config.yaml
n_layer: 17
n_head: 6
d_mlp: 384
activation: "swiglu"
rope_base: 10000.0
lr: 0.00243
beta1: 0.9
dataset: "wikipedia_en"
MLP neurons of a small language model. Each row is named by its layer, matrix (gate and up: input weights) and neuron, and shows model dimensions 48-175. Each number is 50 + 10 x the weight over its row's rms, rounded and kept within 0 to 99. A neuron's up and down rows have the sign that makes its largest values positive.
After each neuron's rows, "fires in" lists the words (lower case) most often at its 100 highest values on Wikipedia text that the model never trained on.

L11.gate265:50 56 67 50 27 51 36 50 60 33 54 59 36 41 53 46 62 49 53 38 47 63 42 53 62 41 42 42 47 43 57 45 56 31 49 48 57 57 60 59 62 59 51 32 47 53 70 54 28 64 39 46 29 37 70 48 52 62 40 63 34 71 55 61 41 63 57 34 57 38 40 46 54 27 76 54 50 41 45 40 65 59 35 49 58 59 54 58 47 33 46 38 40 43 61 56 60 41 46 47 57 39 35 43 66 40 65 49 51 54 54 51 48 30 59 57 41 56 52 58 34 42 56 59 44 50 59 46
L11.up265:44 57 48 53 67 51 38 42 53 29 56 74 53 46 45 60 59 42 72 47 58 53 62 41 42 48 60 48 51 62 43 84 69 51 58 40 42 50 44 38 37 55 46 35 33 35 58 53 58 50 50 58 56 53 62 58 62 46 42 32 61 31 33 43 57 42 65 57 53 63 53 56 39 41 53 40 46 57 63 38 46 42 48 55 45 42 35 51 33 61 48 69 54 51 57 50 49 24 48 40 44 48 65 48 54 47 61 47 50 37 55 35 57 51 58 64 45 65 61 41 42 50 63 40 62 49 51 31
fires in: "since", "to", "during", "attended", "and", "throughout"

L3.gate198:38 45 41 56 59 55 50 28 54 51 48 28 43 51 51 43 53 50 51 39 58 42 59 55 50 35 67 50 45 56 03 40 49 54 43 45 45 54 63 63 46 50 55 53 50 49 49 52 51 49 49 37 46 45 47 60 44 40 53 51 40 54 54 48 60 56 62 63 48 61 48 51 44 54 58 67 46 68 63 52 42 46 40 45 42 49 53 50 61 60 56 63 43 58 51 48 57 24 53 61 66 55 75 50 40 48 51 46 38 46 51 59 40 61 56 49 55 58 45 56 52 48 37 56 51 52 64 58
L3.up198:54 54 37 17 41 47 55 88 53 44 46 62 61 62 55 54 46 66 48 40 52 50 52 60 43 70 54 49 46 49 59 48 50 20 44 52 54 50 62 44 52 56 50 34 44 62 37 41 52 45 60 64 57 50 14 53 51 57 52 33 47 39 46 54 56 44 39 60 40 47 40 51 43 51 56 48 67 55 57 59 42 56 36 57 61 54 41 55 56 51 31 41 39 41 44 43 55 76 45 50 53 50 55 53 51 46 53 54 37 62 58 61 39 44 53 45 51 37 42 43 51 53 73 51 53 49 55 43
fires in: "0", "basis", "footballer", "literature"

L6.gate28:46 53 49 56 46 36 73 36 53 41 42 27 50 40 61 41 46 45 28 44 47 53 58 50 66 56 59 36 47 53 62 50 49 55 47 40 49 39 55 45 54 62 49 38 39 39 54 48 56 52 45 29 61 50 44 50 34 49 50 62 48 51 47 69 59 41 56 48 44 47 47 40 42 51 48 51 55 42 54 37 48 45 43 36 32 53 67 59 43 41 60 61 49 67 36 42 52 44 47 58 48 52 49 58 50 51 49 50 54 26 47 63 55 51 67 49 49 71 55 78 60 43 57 53 49 71 70 54
L6.up28:47 50 53 55 47 43 51 43 36 60 31 59 52 37 56 42 46 55 44 70 46 57 48 40 56 42 41 39 37 53 57 39 64 52 50 53 39 41 65 54 41 42 43 70 59 47 46 34 36 59 53 44 54 54 51 46 61 50 56 36 61 51 46 40 57 47 52 49 47 68 34 50 54 43 35 39 48 48 57 40 48 49 50 64 46 57 14 57 47 44 47 70 52 63 41 71 42 49 42 57 55 45 37 61 29 47 51 56 50 73 24 66 60 58 50 62 45 46 49 67 33 50 49 47 33 51 49 49
fires in: "it", "he", "formed"

L12.gate295:41 56 60 47 58 57 58 45 60 66 60 48 58 62 66 60 52 42 33 57 51 41 43 61 40 51 25 52 55 57 39 52 61 41 47 55 54 47 55 55 45 55 60 39 45 55 45 47 34 43 53 39 46 62 45 46 50 67 45 65 51 52 67 45 45 67 59 52 39 42 48 41 62 48 41 57 38 54 50 44 55 59 31 51 43 40 35 50 63 64 45 53 53 39 60 58 49 48 49 50 44 65 53 42 52 41 52 41 63 30 46 68 52 59 48 55 55 32 41 62 44 62 40 62 36 55 79 62
L12.up295:57 52 58 35 57 48 36 57 46 60 55 66 57 59 35 48 40 40 47 62 46 44 40 49 52 46 28 53 42 54 41 39 66 57 60 40 35 44 38 55 49 51 46 50 41 38 51 31 48 65 52 47 51 63 43 70 59 64 54 45 47 37 57 61 57 68 48 60 56 58 49 46 50 46 47 50 40 52 37 71 71 57 53 51 28 37 54 33 61 75 38 52 49 44 55 43 66 46 56 55 52 64 44 45 39 25 37 59 42 31 42 57 46 50 47 50 50 36 50 64 43 48 74 39 41 59 73 46
fires in: "can", "they", "could", "may", "cannot", "will"

L2.gate261:61 50 53 42 51 41 33 48 48 74 52 31 58 60 44 57 37 37 56 38 60 45 53 62 54 68 45 51 47 42 57 35 41 70 45 50 36 57 47 54 41 46 44 62 58 62 49 42 47 60 53 28 57 58 50 54 55 53 50 27 51 30 54 40 53 55 35 46 52 32 45 54 59 44 45 49 51 48 34 45 40 52 44 46 41 45 41 40 38 40 65 52 50 70 58 36 49 34 42 39 40 59 43 54 46 57 40 53 61 51 67 46 36 55 54 50 47 45 54 42 58 76 44 35 62 38 29 49
L2.up261:61 47 49 42 56 42 37 52 48 68 56 35 51 61 57 59 37 37 57 39 48 37 59 53 49 74 49 52 51 41 54 40 39 66 41 38 44 49 46 54 40 38 53 56 63 64 51 43 40 61 55 35 55 55 47 50 56 58 57 25 51 31 49 34 56 63 33 48 58 38 44 52 57 49 43 51 51 48 39 48 48 53 36 54 37 43 48 39 42 42 69 51 54 65 58 33 39 45 50 37 48 61 45 53 52 58 34 53 63 48 63 52 31 60 59 59 45 50 50 37 54 79 45 31 55 49 30 44
fires in: "united", "england", "france", "sweden", "paris"

L2.gate78:44 47 50 24 40 52 53 43 48 52 69 50 44 46 46 54 53 52 52 55 43 56 50 73 45 45 66 45 54 49 45 47 40 48 48 46 52 42 29 52 48 55 57 55 48 48 50 45 43 45 50 48 52 53 62 47 48 52 47 49 52 42 55 57 99 57 45 49 50 44 49 52 51 63 51 54 60 38 47 57 49 55 55 69 51 53 53 48 57 45 45 36 39 43 49 48 75 53 53 49 12 52 48 61 53 51 31 59 44 52 44 53 42 46 46 54 45 41 55 35 48 45 48 57 49 47 39 46
L2.up78:27 54 44 53 38 39 52 94 48 55 37 57 47 46 47 51 45 48 47 54 20 49 50 51 52 55 60 41 49 55 58 46 64 48 56 52 63 42 40 49 51 54 53 48 54 59 49 46 48 53 48 45 53 34 53 31 49 53 54 48 52 43 52 51 29 43 45 32 17 47 43 48 25 54 46 47 46 52 44 55 56 45 59 60 54 49 55 50 45 45 57 49 64 50 53 35 50 64 48 47 17 54 30 53 51 58 33 47 48 40 52 53 46 38 51 48 56 52 45 41 53 55 52 50 52 52 45 79
fires in: "born", "january", "sister", "after", "age"

L6.gate35:33 27 53 58 56 59 41 51 53 48 53 48 42 53 37 65 52 50 43 51 53 51 55 48 48 46 58 55 43 47 50 48 70 47 63 37 44 55 62 25 42 63 45 53 64 42 39 38 59 62 58 44 49 41 49 46 41 61 41 62 65 43 65 53 49 52 63 75 30 46 42 49 51 54 59 53 57 47 52 48 55 48 19 42 40 63 53 45 55 41 49 46 63 45 54 43 71 38 39 74 61 48 68 39 45 40 67 42 62 50 43 44 43 43 62 40 57 52 45 55 41 51 67 43 50 62 63 49
L6.up35:39 56 48 55 64 54 57 33 53 61 50 48 51 49 44 55 59 42 52 56 60 46 55 54 51 29 36 48 39 52 61 46 70 44 32 55 54 50 59 41 71 55 53 52 58 51 42 38 40 56 56 63 46 71 37 38 46 51 53 54 62 59 66 46 74 59 48 45 45 60 33 53 43 44 44 53 52 43 24 34 60 60 56 64 65 45 36 58 53 30 60 62 63 36 46 55 44 61 71 53 24 62 45 50 31 55 39 51 48 40 47 42 61 40 42 48 40 54 61 54 45 69 57 55 52 58 44 46
fires in: "the", "he", "could"

L5.gate69:50 48 68 57 69 43 51 33 59 47 69 61 50 50 64 59 59 73 60 36 54 52 43 53 50 43 40 26 61 37 54 46 61 46 44 53 63 66 58 49 63 65 43 30 46 49 65 51 44 68 47 60 41 60 44 50 33 44 49 55 59 63 52 28 45 49 51 50 54 46 43 49 62 49 66 48 32 54 48 58 55 58 48 33 38 41 51 44 48 49 43 54 44 51 53 73 61 57 52 61 36 50 42 55 50 49 56 48 41 50 51 42 33 48 70 49 47 43 65 61 19 43 68 53 63 56 48 47
L5.up69:67 52 58 47 58 38 59 56 50 45 33 52 51 47 38 51 63 41 37 65 54 55 43 44 45 57 59 55 33 55 62 64 43 63 52 61 44 48 48 66 49 59 59 47 67 59 68 49 46 55 59 41 18 46 50 20 62 41 54 37 70 51 47 42 44 43 49 58 50 43 36 50 44 59 58 43 33 48 44 51 52 72 57 55 40 51 34 39 42 44 45 60 42 58 65 59 61 50 48 39 64 33 41 41 65 61 57 43 69 65 60 42 57 49 39 58 36 50 41 58 58 42 69 52 45 53 75 45
fires in: "a", "is", "in", "been"

L5.gate41:69 32 51 34 49 52 49 52 49 48 49 43 52 35 39 51 29 35 53 48 48 43 42 38 46 48 37 52 47 53 56 50 45 61 54 39 50 58 38 47 45 50 64 47 49 46 79 66 54 49 56 47 60 44 44 69 65 55 44 52 52 58 45 47 57 41 35 48 62 37 37 42 78 60 56 42 58 54 55 39 60 63 48 48 66 61 49 39 50 54 50 45 62 63 64 35 66 48 54 68 45 54 67 60 52 53 52 54 56 56 44 38 36 57 49 48 50 59 47 51 55 60 49 39 41 40 46 57
L5.up41:52 49 45 41 32 44 41 37 39 67 53 57 50 40 36 22 39 48 44 40 47 58 46 65 41 53 59 58 52 32 55 39 59 53 50 43 69 26 46 60 36 58 67 55 57 51 64 64 42 61 39 54 53 65 33 38 52 35 51 48 61 53 53 46 55 66 56 58 62 48 32 56 50 65 45 46 65 58 37 52 53 41 35 42 56 53 57 47 32 50 49 56 45 78 47 42 53 40 40 64 49 50 52 53 46 53 62 71 57 36 29 56 39 43 74 55 48 40 66 54 57 74 46 48 49 46 40 54
fires in: "united", "china", "japan", "france", "open"

L6.gate256:60 61 69 49 45 78 62 45 53 56 45 36 49 57 58 55 42 65 54 43 79 75 61 50 27 37 60 62 44 55 38 48 49 44 52 32 39 49 59 40 43 35 58 54 33 64 56 63 66 55 46 48 35 57 38 51 47 50 53 76 49 54 54 44 50 70 70 53 55 48 56 57 64 43 46 48 52 46 55 44 46 50 37 61 49 38 43 55 31 33 54 48 37 41 48 50 53 56 65 42 32 41 71 38 53 47 51 50 44 58 52 64 53 55 52 56 41 49 58 46 36 44 49 70 53 55 59 47
L6.up256:49 65 52 46 40 48 44 59 38 34 39 29 46 45 57 47 36 43 55 51 53 55 58 60 43 61 55 50 41 54 51 48 55 34 48 54 49 42 50 55 43 28 65 59 37 57 43 68 48 61 40 63 58 54 49 33 63 69 42 47 40 56 42 51 19 46 42 48 52 71 33 61 66 46 42 47 41 68 44 29 36 41 46 44 56 69 65 60 39 53 49 39 51 53 43 38 43 52 47 70 57 49 59 63 71 45 53 50 54 32 57 66 32 56 53 34 46 57 47 46 45 52 47 44 61 29 59 63
fires in: "year", "later", "early", "20"

L8.gate315:38 44 49 43 42 52 58 43 41 51 59 56 35 43 30 67 36 57 61 41 23 40 53 61 61 72 42 47 51 45 52 44 67 36 51 51 53 39 53 38 49 47 63 44 58 36 39 64 34 62 49 49 43 24 53 40 32 58 48 60 54 52 54 65 41 47 54 43 25 39 29 39 52 61 54 56 53 57 45 44 54 67 32 34 67 70 56 50 43 54 47 46 58 65 67 47 42 38 46 58 53 64 62 61 42 51 50 42 51 49 30 53 49 36 64 56 43 43 59 64 52 42 48 58 53 43 41 55
L8.up315:51 40 40 46 14 73 51 41 59 62 59 59 42 75 63 54 52 45 52 60 45 31 50 57 50 40 51 44 47 25 57 61 57 54 48 44 62 51 40 60 39 42 68 46 71 47 43 57 53 32 43 42 46 52 63 48 37 56 47 47 55 44 42 49 51 40 52 58 42 41 60 60 39 52 61 50 40 19 47 49 46 44 50 57 47 56 42 35 43 23 46 63 39 49 49 51 44 54 55 55 51 48 50 53 49 63 54 46 51 53 39 53 60 55 60 42 48 65 38 75 43 59 48 48 52 50 55 58
fires in: "and", "to", "for", "result", "qualifying", "qualification"

L13.gate41:27 60 58 44 54 28 47 35 64 46 56 56 53 41 54 53 54 45 43 63 48 35 36 64 49 68 59 52 69 31 40 65 42 42 57 59 52 40 49 54 62 40 53 59 30 64 50 63 55 58 50 50 43 61 61 52 43 24 40 46 42 63 43 30 63 46 52 38 58 37 38 41 51 44 44 56 45 41 52 58 42 47 49 42 51 33 54 37 54 50 51 64 58 44 40 58 33 63 47 57 49 46 48 41 37 29 53 49 51 28 59 49 32 42 48 51 64 56 45 48 47 51 55 51 51 41 55 34
L13.up41:43 60 46 61 44 61 52 53 60 41 46 37 52 55 60 35 51 61 45 36 51 66 37 49 54 51 51 56 58 41 38 26 56 61 44 51 56 51 50 35 57 42 47 60 41 42 44 39 59 55 63 46 41 60 52 42 50 38 58 43 44 51 47 45 40 55 37 31 58 51 41 47 39 58 46 60 40 45 48 58 37 55 47 56 27 67 51 40 61 53 50 46 64 48 48 31 51 53 55 38 64 44 59 44 54 75 34 66 60 57 38 26 60 45 54 61 45 54 56 57 42 34 57 35 47 44 51 54
fires in: "was", "his", "including", "is", "a", "zone"